From a checkpoint of a small transformer trained on Wikipedia: 411M tokens.
MLP neurons of a small language model. Each row is named by its layer, matrix (gate and up: input weights) and neuron, and shows model dimensions 16-79. Each number is 200 + 20 x the weight over its row's rms, rounded and kept within 0 to 999. A neuron's up and down rows have the sign that makes its largest values positive.
After each neuron's rows, "fires on" lists the tokens most often at its 100 highest values on Wikipedia text that the model never trained on.

L5.gate711,220,161,222,213,206,171,184,170,211,202,157,212,198,199,209,203,179,197,223,190,180,172,211,182,207,228,213,224,228,199,196,185,205,227,180,189,222,225,178,206,200,197,184,189,194,184,181,232,191,205,201,227,212,190,228,192,204,222,201,209,190,204,190,188
L5.up711,239,153,208,196,187,216,200,204,181,199,196,194,195,192,189,181,189,235,175,190,185,240,179,203,218,208,186,228,209,205,201,212,202,199,190,175,211,200,186,230,195,197,196,204,203,187,243,197,202,182,205,192,218,183,192,193,193,225,183,222,181,199,219,241
fires on: " an", "ach", "–", " each", "iv"

L5.gate6,222,191,210,209,213,193,189,202,190,200,165,192,194,206,198,214,195,234,172,180,221,197,177,180,203,238,193,179,204,201,198,207,166,200,234,217,182,200,184,191,170,232,214,197,171,192,213,171,198,163,160,217,214,190,197,228,220,189,184,234,205,229,197,214
L5.up6,251,225,211,199,211,193,198,204,204,196,223,213,167,208,178,236,173,209,220,185,210,183,173,217,215,236,201,183,192,234,200,234,196,281,231,200,183,187,201,126,188,212,213,197,206,217,201,215,210,224,189,196,227,238,199,219,198,183,208,227,211,190,183,220
fires on: "2", " v", " ad", "1", " sp", ","

L5.gate1008,188,218,187,219,186,157,177,198,200,232,180,177,204,219,192,182,191,191,199,172,191,173,197,179,173,208,218,194,212,169,208,218,195,197,203,223,152,193,209,184,218,222,234,176,183,198,179,213,218,202,158,186,174,222,174,146,204,170,184,191,233,208,200,238
L5.up1008,195,196,191,226,225,197,249,196,205,191,205,184,199,134,196,157,189,215,190,188,194,179,189,201,209,197,230,152,196,185,203,167,245,198,187,230,208,228,210,189,148,194,238,218,182,193,173,205,213,233,184,158,200,201,205,241,210,220,199,213,242,212,186,214
fires on: ","

L2.gate443,159,191,217,225,202,186,181,225,189,197,194,166,210,220,198,190,233,230,230,179,202,166,199,189,219,224,176,197,216,182,184,221,174,199,183,230,216,205,201,154,221,181,222,165,221,180,214,232,239,191,223,226,190,156,222,189,220,206,202,218,230,211,185,189
L2.up443,180,200,219,226,204,199,223,237,209,194,217,218,197,210,205,218,215,190,223,195,175,194,168,202,231,185,189,210,185,187,213,231,213,176,220,234,191,169,187,172,224,212,218,210,194,179,223,213,201,197,239,212,181,197,184,216,191,183,226,189,159,222,203,198
fires on: "en", "er", "he", "ber", "y", "ien"

L5.gate858,219,215,196,242,192,202,232,222,203,231,224,183,199,218,197,192,214,205,192,180,198,211,231,204,226,231,223,183,212,222,209,173,205,202,207,213,210,232,178,210,213,219,225,184,194,206,210,157,217,211,185,222,214,204,217,246,227,208,193,193,164,183,219,223
L5.up858,181,189,227,205,193,257,213,205,211,170,211,207,207,207,203,258,165,221,234,191,227,207,178,186,197,195,219,199,217,189,201,196,178,191,206,224,169,204,228,211,167,202,199,147,189,183,177,172,157,197,190,223,179,187,199,202,201,170,206,191,224,208,197,228
fires on: " to", " with", " by", "ating", "ing"

L7.gate3,181,185,220,182,210,189,167,201,169,174,179,180,198,225,222,187,212,204,161,212,209,229,208,209,193,208,186,200,228,129,218,221,157,197,221,228,219,196,227,223,198,214,217,205,164,202,192,223,220,191,168,202,232,201,205,179,212,170,236,194,201,229,214,161
L7.up3,207,224,194,177,215,190,205,228,209,158,211,176,202,203,208,212,189,173,216,190,217,170,212,200,196,210,223,232,193,200,189,222,167,184,219,224,207,213,212,249,200,212,224,191,207,209,189,199,216,178,208,175,187,237,163,203,155,203,223,150,201,204,267,199
fires on: " is", " was", " are", " a", " were"

L5.gate614,202,171,190,216,212,192,209,181,209,188,186,224,188,220,196,170,211,208,220,165,168,208,208,177,195,205,207,229,188,181,218,212,220,232,217,201,182,185,235,184,210,235,229,235,231,184,219,201,197,187,188,148,231,186,226,214,168,202,198,182,237,194,193,192
L5.up614,196,217,172,223,209,208,232,187,192,208,207,205,239,190,198,194,221,231,182,213,210,222,196,173,185,217,186,195,197,216,180,210,213,203,201,177,170,193,193,211,209,195,190,217,172,186,216,225,195,177,191,222,161,161,198,161,159,220,214,209,205,200,177,194
fires on: ",", ".", " of", " main"

L2.gate209,185,180,217,180,230,201,172,205,149,209,214,173,213,261,217,195,234,199,197,173,190,206,163,171,185,202,212,202,221,214,200,208,204,193,178,181,189,206,199,198,199,223,207,200,214,189,203,183,207,190,238,174,199,222,200,201,213,173,197,215,190,225,181,171
L2.up209,209,230,172,177,213,173,143,178,148,179,205,190,198,211,198,202,204,196,159,177,208,208,198,224,192,187,199,223,195,229,198,224,208,172,171,191,184,206,213,201,196,149,197,203,205,199,192,166,205,171,222,184,223,199,190,193,188,210,167,223,210,230,194,199
fires on: ",", " -", " |", " probably", " They"

L7.gate77,196,181,225,210,214,174,190,199,179,217,253,169,226,224,215,191,188,201,192,186,181,161,206,188,207,197,224,194,166,194,209,202,176,204,194,187,181,212,190,169,198,216,199,213,214,184,167,203,233,184,197,184,179,189,213,235,232,163,210,192,212,216,179,187
L7.up77,203,189,218,208,220,183,198,198,184,215,213,213,200,182,160,186,192,205,207,170,176,209,212,208,231,158,233,192,187,208,227,220,163,226,188,218,177,216,214,210,162,238,209,210,207,174,187,189,208,186,204,169,231,199,210,220,198,198,208,190,224,204,183,176
fires on: " (", " |", " ", ",", " in", "2"

L7.gate968,228,182,190,207,218,172,210,170,177,187,230,222,200,204,193,195,199,203,250,203,199,226,206,202,220,220,233,187,165,197,204,215,175,197,197,213,223,192,166,219,195,216,176,212,193,215,222,172,191,205,191,185,200,195,204,231,190,204,206,173,191,188,187,197
L7.up968,172,179,188,184,199,199,201,190,189,177,210,183,216,175,201,194,196,204,196,191,209,199,216,191,185,216,189,179,184,164,185,190,186,209,200,222,198,192,220,235,210,176,218,185,207,207,236,149,213,192,219,194,184,206,194,210,202,211,205,210,226,191,226,197
fires on: " the", "=", "|", " their", "The", "8"

L5.gate617,202,178,194,174,224,199,193,220,186,225,193,209,198,236,201,190,215,173,199,185,214,210,232,186,179,195,205,197,211,230,194,237,200,231,176,219,211,199,168,213,207,229,227,180,196,213,183,199,195,220,230,191,219,212,202,177,217,198,217,146,178,185,208,208
L5.up617,178,179,186,152,220,181,185,200,200,203,221,228,186,221,203,185,218,189,190,222,201,220,173,212,219,220,181,188,194,198,210,168,169,216,160,238,207,173,152,217,159,208,208,200,181,209,189,200,196,193,199,246,194,200,214,200,205,220,238,187,213,173,209,163
fires on: "==", ",", " (", "'s", " "

L5.gate401,211,201,207,245,251,205,223,195,199,155,212,202,202,213,196,171,213,224,206,216,188,179,191,179,189,187,200,226,205,183,207,211,212,185,211,197,146,184,188,203,202,207,205,198,234,202,174,211,199,176,225,173,232,199,219,229,184,164,211,176,207,216,226,206
L5.up401,188,196,213,209,174,171,189,189,188,227,184,207,228,214,239,198,188,214,203,234,179,171,206,196,200,212,223,171,184,175,203,216,203,192,207,187,166,174,209,249,189,229,170,215,217,206,212,160,194,201,192,191,236,195,232,217,224,206,201,193,190,176,177,207
fires on: ".", " |", "9", " Score"

L7.gate891,197,210,148,194,202,185,209,173,200,211,203,179,190,188,174,187,181,165,221,218,193,171,219,176,220,184,199,215,192,180,238,206,166,193,190,191,194,211,166,184,227,199,170,179,216,229,212,244,193,182,205,178,185,190,193,192,210,190,196,194,195,246,186,212
L7.up891,231,179,178,199,204,200,177,207,184,184,214,215,201,223,178,158,201,177,211,221,195,178,223,178,191,158,204,202,218,220,186,178,173,214,218,188,197,219,204,191,225,175,189,221,191,197,202,212,218,222,202,205,210,232,202,191,203,211,163,200,203,201,191,189
fires on: " and", ",", "f", "c"

L7.gate713,189,241,188,229,211,174,208,165,152,211,221,189,215,171,180,190,233,221,195,194,188,228,217,194,187,202,224,216,196,170,219,188,159,206,205,197,189,220,186,185,221,225,201,223,190,196,224,184,229,230,203,176,203,186,209,187,201,217,194,163,210,210,193,196
L7.up713,184,237,195,172,194,166,219,215,207,202,194,222,209,209,170,196,170,197,156,167,196,180,200,203,183,201,202,197,225,202,205,192,185,229,139,223,180,191,214,184,243,196,183,179,230,203,217,193,224,229,200,152,203,200,203,202,187,234,207,180,180,203,213,174
fires on: "|", " in", " al", "In", " the", ","

L2.gate937,207,197,198,242,222,211,207,199,163,162,190,176,233,216,190,197,203,196,191,198,193,219,150,155,175,228,214,204,183,170,176,209,199,169,198,184,150,161,233,215,200,225,205,181,206,225,219,186,202,204,198,179,200,209,191,186,219,187,186,211,195,214,201,158
L2.up937,213,188,215,235,219,189,230,183,169,201,177,202,228,217,162,168,201,167,198,188,214,211,190,209,185,211,233,236,195,187,199,205,207,153,227,178,194,180,220,190,193,202,185,154,201,203,222,169,187,208,197,194,191,212,173,177,193,192,197,222,207,213,195,197
fires on: ".", " |", " -", "mp", ":", "at"

L2.gate403,227,188,208,179,257,192,213,196,177,188,177,158,219,232,178,208,229,201,172,193,190,224,226,204,191,231,235,205,198,207,184,217,182,206,171,160,170,229,201,174,244,212,178,216,210,182,158,172,217,195,187,182,187,206,206,226,223,149,220,160,184,191,218,220
L2.up403,176,190,196,190,203,149,162,201,173,183,167,238,192,191,182,202,182,238,204,196,225,223,198,213,216,169,205,224,178,214,188,238,189,221,210,159,202,226,174,175,174,192,171,191,155,175,156,207,177,219,198,196,196,218,195,216,206,178,216,214,242,206,222,193
fires on: " in", " ", " at", " on", "C"

L5.gate453,203,206,202,175,212,203,199,214,201,206,217,196,174,211,207,215,204,206,171,198,245,221,162,205,184,253,209,207,227,257,230,181,160,212,192,171,157,205,176,192,194,219,183,226,178,187,211,183,221,171,205,178,202,188,180,230,199,161,191,218,206,223,196,185
L5.up453,197,235,207,187,228,193,202,187,194,225,221,251,191,199,181,210,186,191,200,200,208,211,216,221,213,185,183,218,178,211,234,238,239,225,215,160,177,214,166,184,211,239,247,180,222,195,204,216,191,208,207,192,221,215,184,188,228,197,217,175,195,223,144,191
fires on: "1", ".", ",", " from"

L7.gate353,196,203,193,204,216,168,202,215,162,196,231,198,188,203,182,235,215,218,191,205,208,189,177,203,196,201,191,200,202,194,221,232,182,183,219,201,186,186,146,199,200,178,218,215,204,192,197,185,253,184,172,198,188,189,205,214,198,162,205,203,196,234,180,158
L7.up353,220,216,224,221,190,185,195,199,203,234,206,195,214,167,189,219,209,180,216,192,187,230,212,198,180,238,182,196,186,202,205,207,214,185,205,189,172,226,194,221,179,209,192,175,222,204,160,177,197,192,207,213,195,201,198,236,222,200,184,184,150,224,185,192
fires on: ":", "=", " of", " the", ","

L2.gate508,222,183,207,161,215,208,241,218,220,205,232,185,209,218,210,230,196,198,224,176,168,182,206,189,178,231,186,206,204,255,177,197,174,180,189,160,208,208,227,157,225,215,167,195,220,247,193,188,197,164,175,196,210,213,206,222,213,201,216,209,184,195,226,185
L2.up508,165,209,186,180,206,191,240,185,222,201,206,233,177,207,196,164,179,213,232,215,197,169,221,216,170,238,204,196,196,193,222,217,182,213,205,159,173,224,212,213,190,211,203,197,198,188,164,206,228,165,184,171,199,200,208,199,184,214,202,204,172,164,171,179
fires on: "in", "ar", " about", "int", "iz", "ails"

L5.gate257,236,217,197,207,211,201,180,191,158,196,210,145,178,225,222,183,216,193,193,222,225,195,184,184,201,198,154,216,236,219,184,174,185,216,205,236,203,197,176,231,180,218,204,186,217,206,218,155,199,163,204,169,243,208,212,170,232,190,188,188,215,181,186,200
L5.up257,209,189,215,201,201,173,207,180,209,203,167,205,214,176,187,205,165,177,199,222,231,223,194,197,195,210,204,230,179,199,202,205,203,170,159,210,196,194,192,190,210,188,229,220,198,192,174,196,203,159,217,210,234,177,200,201,199,198,203,201,226,207,161,182
fires on: " or", " and", "–", " called", "g"

L7.gate299,200,209,210,209,214,210,220,228,184,202,181,161,199,191,171,197,169,201,180,195,186,139,187,178,177,171,199,200,185,177,207,199,224,173,235,198,189,224,215,206,193,226,207,214,162,208,215,211,212,202,188,203,188,172,207,209,200,174,168,199,220,192,201,206
L7.up299,202,175,162,204,196,211,186,225,227,218,173,169,195,203,195,202,212,218,225,189,188,213,209,187,214,195,200,211,177,220,232,167,253,239,171,198,206,198,219,194,202,221,199,190,192,168,179,213,198,210,207,245,168,207,193,215,177,216,195,170,195,188,202,189
fires on: " ", " |", "1", "-"

L5.gate625,238,233,207,200,210,240,200,200,191,221,162,223,206,206,219,211,226,194,203,172,194,203,242,186,203,184,206,186,205,206,206,224,193,230,186,179,171,190,191,193,199,199,209,199,154,178,161,223,229,146,186,151,184,182,204,219,164,194,193,193,218,213,251,187
L5.up625,197,184,193,194,178,208,220,188,226,202,187,185,180,191,198,207,203,195,210,203,232,207,199,188,197,196,226,184,224,211,191,194,201,218,248,197,235,225,208,217,177,200,206,198,180,181,146,203,220,200,201,219,233,206,179,213,206,194,180,185,185,180,200,182
fires on: " |", "'", "p", " were", " was", "j"

L5.gate10,184,196,166,190,212,193,220,183,172,194,191,211,216,211,208,159,167,222,241,203,205,187,219,171,206,172,216,213,206,210,207,213,189,206,203,187,170,209,232,195,210,146,190,201,222,170,214,212,253,200,165,160,205,198,218,222,239,196,186,186,188,197,243,202
L5.up10,203,215,168,213,197,207,227,161,197,163,197,208,215,196,210,154,217,199,182,193,220,186,176,190,215,216,196,180,171,215,227,223,196,231,210,182,189,154,213,186,208,191,188,239,229,213,213,164,183,220,171,177,192,184,229,198,250,193,176,168,178,188,213,221
fires on: ".", ").", ",", " in", " at", "6"

L7.gate29,234,209,211,195,197,163,226,194,201,208,198,221,214,183,209,189,214,206,183,174,215,234,196,201,199,205,192,212,196,190,210,210,229,215,229,196,180,193,252,201,163,210,201,202,189,209,192,224,197,223,186,225,205,211,185,200,207,192,220,179,198,222,210,178
L7.up29,189,201,211,227,198,191,172,219,172,217,203,207,208,233,165,169,200,177,244,221,203,196,191,186,173,233,159,178,207,221,193,194,167,188,153,200,200,203,245,197,184,200,231,187,204,198,241,201,227,195,194,178,233,223,210,178,223,201,213,186,193,226,220,186
fires on: ",", " ", "qu", "C"

L5.gate466,241,214,210,228,215,218,221,197,216,219,187,220,190,232,228,199,177,242,213,181,196,189,187,185,211,204,194,187,182,151,208,203,189,200,205,204,178,179,190,207,187,198,177,183,199,198,190,173,197,172,227,216,177,235,171,216,246,211,202,162,205,188,202,195
L5.up466,193,178,175,197,191,194,178,206,177,222,220,156,231,207,198,210,194,223,224,223,213,199,172,195,181,207,188,171,239,221,200,198,173,180,172,191,204,168,165,212,177,200,210,204,194,197,225,182,200,181,232,202,209,209,216,203,195,203,205,154,208,164,195,184
fires on: ".", " |", ".S", " US"

L2.gate21,222,186,198,223,272,183,197,216,154,156,218,181,188,200,192,181,188,207,193,193,180,227,198,198,195,191,193,215,199,251,174,203,203,225,184,186,187,210,197,186,182,216,226,200,191,193,182,217,209,171,178,175,208,195,205,231,216,160,174,181,209,188,201,157
L2.up21,209,204,214,170,185,198,167,201,148,232,141,211,219,218,204,195,222,224,183,183,191,202,200,158,195,202,164,210,235,204,167,212,183,222,175,238,207,145,184,219,177,206,223,215,190,211,187,188,242,201,236,217,190,201,199,240,218,212,208,195,191,180,214,208
fires on: "'s", "==", "'", "’s"

L5.gate367,188,172,177,243,239,188,192,194,174,204,173,172,187,230,201,189,199,210,206,217,206,231,205,186,191,191,188,181,180,183,216,224,222,188,217,203,173,203,192,223,199,197,216,206,210,203,169,202,233,193,194,163,187,209,205,195,221,179,199,185,192,190,205,203
L5.up367,187,198,191,214,214,216,205,209,230,206,167,220,251,206,179,230,199,204,207,184,179,183,200,190,180,195,197,208,194,219,212,215,181,227,131,149,190,191,183,192,203,227,209,181,166,197,161,189,237,182,185,200,171,175,188,181,174,211,196,174,199,180,215,165
fires on: ",", "),"

L7.gate841,226,178,201,189,250,202,202,207,204,175,216,182,182,202,165,177,205,189,227,181,200,182,229,202,158,171,215,189,227,217,187,240,215,222,176,217,204,247,188,214,211,218,179,214,155,200,197,210,177,208,195,201,192,232,187,209,219,159,167,193,184,185,223,205
L7.up841,206,202,226,178,212,200,229,205,208,216,200,194,213,221,203,187,237,188,202,203,163,197,198,201,180,178,217,238,219,191,224,234,255,212,218,159,171,202,173,178,208,217,166,225,218,211,193,188,206,187,206,167,185,201,214,221,180,189,225,182,179,190,150,199
fires on: "\n\n", " |\n\n", " is", " was", ")\n\n", " on"

L5.gate788,221,217,199,214,211,169,224,161,158,171,181,181,191,202,189,173,203,205,190,185,170,197,197,195,206,245,163,178,175,180,212,189,239,204,217,220,187,206,198,232,237,212,221,220,224,213,236,167,220,197,181,203,193,240,188,226,203,219,208,222,179,192,191,175
L5.up788,257,199,227,232,159,217,184,213,223,203,170,187,213,203,201,197,191,198,237,193,209,231,221,178,216,208,223,181,206,195,220,176,211,216,202,216,232,197,196,185,216,212,209,217,180,195,213,173,193,164,201,186,205,234,238,207,202,194,199,196,207,184,189,221
fires on: " and", ",", " &", "."

L5.gate1005,157,209,154,220,206,215,174,188,233,199,224,187,170,182,196,166,234,183,205,209,181,197,190,179,181,183,226,197,178,194,193,184,186,180,176,210,197,198,223,224,194,202,188,180,195,177,222,184,232,153,173,179,195,236,194,212,215,205,187,211,218,210,179,180
L5.up1005,148,165,202,196,200,179,208,214,176,196,165,172,185,180,206,225,201,215,197,172,242,204,201,204,188,153,197,194,181,191,184,190,198,221,189,182,192,186,188,242,185,202,206,214,203,192,234,193,196,210,227,168,198,204,207,227,245,203,178,214,175,188,192,194
fires on: " one", " two", " A", ":\n\n"

L7.gate191,211,222,200,202,238,196,191,246,167,214,166,165,199,205,177,222,204,191,213,215,233,204,204,212,194,205,190,204,210,195,228,175,225,162,245,212,198,236,249,207,224,186,213,184,237,230,198,203,204,152,217,204,246,206,201,233,160,198,194,180,213,181,189,173
L7.up191,192,172,193,195,190,227,221,207,193,206,175,195,187,211,199,223,203,206,204,172,232,224,184,197,184,205,186,212,167,230,216,181,193,200,191,230,175,217,225,183,229,212,226,235,185,162,156,190,203,194,225,183,190,193,182,187,207,182,200,196,186,223,197,223
fires on: ",", " ", " |", " she", " was"

L7.gate126,192,172,182,234,205,160,205,176,172,196,216,220,184,214,201,210,207,180,188,195,191,184,226,238,196,225,209,202,193,181,216,215,166,175,226,215,182,207,183,182,180,200,237,188,195,187,212,201,159,195,180,218,184,234,205,171,217,186,219,189,221,224,201,192
L7.up126,211,234,189,213,182,147,212,202,193,187,207,216,210,183,224,181,189,187,194,186,183,201,229,209,191,211,196,222,200,187,206,203,201,201,181,202,167,190,215,192,169,202,229,189,213,203,204,183,204,216,188,197,172,216,194,193,218,219,208,210,192,192,238,199
fires on: " the", " a", " as"

L7.gate38,165,222,201,200,223,133,197,184,223,192,207,207,215,203,201,177,211,200,157,164,215,193,185,173,188,207,189,219,223,161,203,207,189,202,201,184,192,186,203,199,240,179,206,187,212,240,190,240,181,225,201,171,203,215,188,215,184,206,195,160,200,191,212,202
L7.up38,174,199,206,195,208,221,220,209,232,201,235,181,220,188,174,173,193,228,209,166,211,211,191,197,200,195,204,213,200,198,221,187,214,219,175,174,183,222,199,222,181,213,163,178,191,194,201,224,191,194,203,210,193,179,193,196,186,220,176,206,223,216,196,194
fires on: " (", "-", " ", ",", "."

L5.gate303,181,188,201,218,187,190,209,212,184,213,165,220,212,198,185,204,205,216,229,195,193,220,233,192,233,206,231,195,200,192,221,208,228,236,210,178,188,219,183,187,179,189,188,194,167,209,210,183,211,184,202,175,173,241,196,205,174,220,214,171,222,213,215,191
L5.up303,211,200,195,182,193,191,201,193,211,174,180,189,220,214,198,219,217,200,196,198,179,174,190,196,199,189,167,168,154,226,188,159,185,214,221,206,214,173,227,234,230,187,195,178,184,218,166,185,198,206,195,200,199,207,211,184,210,199,164,209,190,202,171,180
fires on: ",", " ("

L7.gate515,229,209,210,209,213,178,208,224,186,144,186,190,197,198,200,177,206,184,195,214,188,235,179,185,174,227,215,217,220,160,188,172,212,169,222,214,182,200,219,209,213,176,180,215,192,215,236,182,210,192,204,172,215,190,202,184,178,179,217,195,211,202,207,167
L7.up515,189,193,210,212,216,180,214,203,170,199,215,156,190,224,181,208,180,177,199,218,190,184,210,190,176,190,166,205,170,218,180,213,173,207,199,221,213,192,206,212,204,195,200,206,190,255,207,204,201,188,183,202,197,209,192,200,214,185,220,182,194,233,204,180
fires on: " and", ","

L7.gate257,209,188,200,210,223,197,204,165,184,171,228,184,145,212,199,160,220,166,173,227,205,214,210,184,196,181,205,169,207,192,182,224,189,207,217,207,212,200,183,227,211,196,218,194,180,209,196,203,205,187,196,169,170,243,209,208,207,169,181,212,196,202,196,216
L7.up257,236,163,189,192,224,216,228,181,224,179,158,172,201,192,192,203,246,237,169,197,218,211,221,224,192,209,210,208,174,206,202,216,209,199,206,196,193,208,160,230,186,184,195,205,206,191,185,212,212,183,206,143,217,208,207,212,191,183,185,186,158,217,206,208
fires on: " a", " all", " two", " an", " one", " them"

L7.gate471,171,234,217,206,240,222,196,183,205,202,205,204,198,197,200,203,243,205,209,166,201,222,195,197,182,182,214,207,203,202,199,180,218,215,190,214,202,200,210,211,155,152,164,234,210,237,195,195,183,205,185,205,171,189,173,204,189,168,257,198,197,180,200,222
L7.up471,185,183,222,162,223,200,213,247,187,195,173,175,217,200,213,187,198,191,214,211,217,193,202,192,169,190,166,216,202,219,204,186,213,206,197,202,176,194,235,168,198,196,192,203,183,208,237,157,220,146,234,173,215,185,219,199,185,181,235,198,235,162,208,162
fires on: " ", " |", "|", ",", "1", ")\n"

L7.gate903,247,207,177,213,211,206,210,173,188,195,165,206,195,166,191,177,214,214,187,144,165,215,184,211,212,222,189,192,207,178,196,219,189,196,206,218,184,189,207,198,205,191,231,219,170,204,177,177,245,203,213,170,162,208,186,198,202,196,203,222,217,184,214,214
L7.up903,216,180,219,231,198,196,205,181,140,208,265,190,213,192,198,206,154,210,246,222,167,190,198,201,203,228,177,159,245,229,192,174,206,240,211,189,215,217,192,225,199,247,207,212,196,183,178,198,198,208,230,179,197,198,209,212,202,217,192,187,178,202,236,169
fires on: " v", " n", " was", " were", " been", ":"

L5.gate587,227,245,176,180,205,209,180,175,172,172,209,188,218,208,202,185,199,201,188,210,189,200,206,184,221,157,212,220,185,198,213,198,163,173,210,219,202,183,182,233,206,177,188,195,227,202,177,206,193,173,171,189,204,172,209,214,210,194,218,209,190,242,213,191
L5.up587,199,188,213,195,186,193,225,185,159,209,199,183,212,201,200,186,216,200,194,209,224,199,213,187,184,206,190,196,195,222,195,194,189,256,228,204,201,214,165,193,230,180,191,178,212,211,192,209,192,168,202,200,216,194,221,188,224,188,243,176,192,185,209,253
fires on: " known", ",", " in", " on", " and"

L7.gate737,210,181,205,185,217,173,208,225,244,197,191,138,194,208,175,172,196,236,214,201,186,237,205,195,193,179,189,191,204,197,216,226,173,199,185,232,182,220,187,183,193,177,186,189,192,228,220,197,219,190,196,189,175,201,220,183,205,189,203,197,202,218,182,241
L7.up737,243,203,186,170,216,169,206,215,198,208,207,188,213,179,182,233,183,198,173,168,198,176,211,211,194,188,160,198,202,243,194,232,197,211,221,226,185,207,188,182,219,186,187,196,213,205,176,223,174,199,209,196,165,210,216,227,212,194,185,209,142,173,183,238
fires on: " for", " w", " make", "ew"

L5.gate575,184,204,195,180,216,161,179,206,190,208,206,226,185,196,175,156,225,202,181,157,183,203,202,213,218,214,184,194,207,209,248,165,209,178,179,178,208,195,252,188,189,199,224,203,204,188,210,185,232,191,203,213,207,171,208,193,235,194,217,210,197,206,209,143
L5.up575,178,183,178,198,204,213,215,222,181,185,182,166,199,229,189,198,202,182,198,225,184,225,168,216,173,174,171,221,179,214,192,178,195,176,212,190,168,196,227,204,231,182,202,253,184,189,185,191,188,174,202,224,199,205,221,217,201,198,186,202,197,189,188,241
fires on: ",", " "

L7.gate555,214,176,197,176,205,202,199,229,177,213,192,210,205,205,225,215,200,199,202,211,184,193,231,196,186,202,187,206,191,225,235,186,227,208,177,218,241,213,171,219,192,203,179,215,201,176,208,214,223,211,216,214,220,226,207,203,185,217,266,173,196,236,192,184
L7.up555,204,198,210,187,197,218,233,226,206,196,202,224,205,221,207,242,124,175,231,227,210,206,221,198,208,190,196,220,206,195,172,188,219,187,222,203,182,197,205,187,154,188,164,227,215,189,203,180,208,205,182,187,202,207,205,195,200,191,201,209,209,184,212,181
fires on: " s", " a", " to", " They", " L", " children"

L5.gate32,201,207,211,242,227,185,187,178,184,225,201,220,191,234,201,183,219,203,205,166,187,205,205,172,203,190,193,197,203,166,209,214,204,218,216,203,224,218,194,185,218,235,231,217,197,204,178,165,227,190,199,160,197,217,181,227,207,199,204,218,208,233,196,181
L5.up32,213,199,205,200,196,191,221,223,219,200,182,187,234,210,201,186,199,180,216,197,204,152,227,183,185,195,219,159,213,191,199,190,196,167,206,191,212,215,219,199,205,197,239,190,175,188,162,168,257,228,199,168,190,197,194,213,167,194,170,213,233,218,133,195
fires on: ",", "),"

L5.gate473,214,191,193,183,179,182,216,196,163,215,188,191,148,242,194,156,204,184,212,225,196,181,187,203,224,189,159,198,213,221,193,201,204,176,206,211,202,202,181,236,212,200,233,186,224,211,139,178,193,181,233,218,205,226,197,175,212,197,189,217,196,223,187,201
L5.up473,214,183,221,222,195,201,206,191,176,219,191,149,178,203,202,172,227,200,207,225,184,227,168,200,213,218,199,201,191,223,208,199,211,204,243,214,210,208,190,177,210,198,179,186,190,212,182,192,188,210,194,251,222,200,171,231,235,192,208,216,191,243,190,202
fires on: " and", " or", " years", " well"

L5.gate925,176,182,187,236,208,170,210,189,198,187,212,211,180,229,195,193,221,220,225,168,204,224,214,194,211,175,241,198,202,186,206,174,205,234,218,228,197,217,213,201,182,200,202,199,197,211,219,215,196,193,199,147,195,240,174,211,228,199,203,180,216,184,211,193
L5.up925,204,209,218,223,193,184,181,230,196,200,179,180,240,178,193,200,193,226,223,199,194,198,233,209,230,167,195,208,208,210,220,185,224,216,201,194,236,215,222,207,203,169,234,201,160,197,227,226,192,190,206,199,165,186,194,215,222,217,204,198,221,194,185,182
fires on: ",", "un", "u", "ed", " inv", "ation"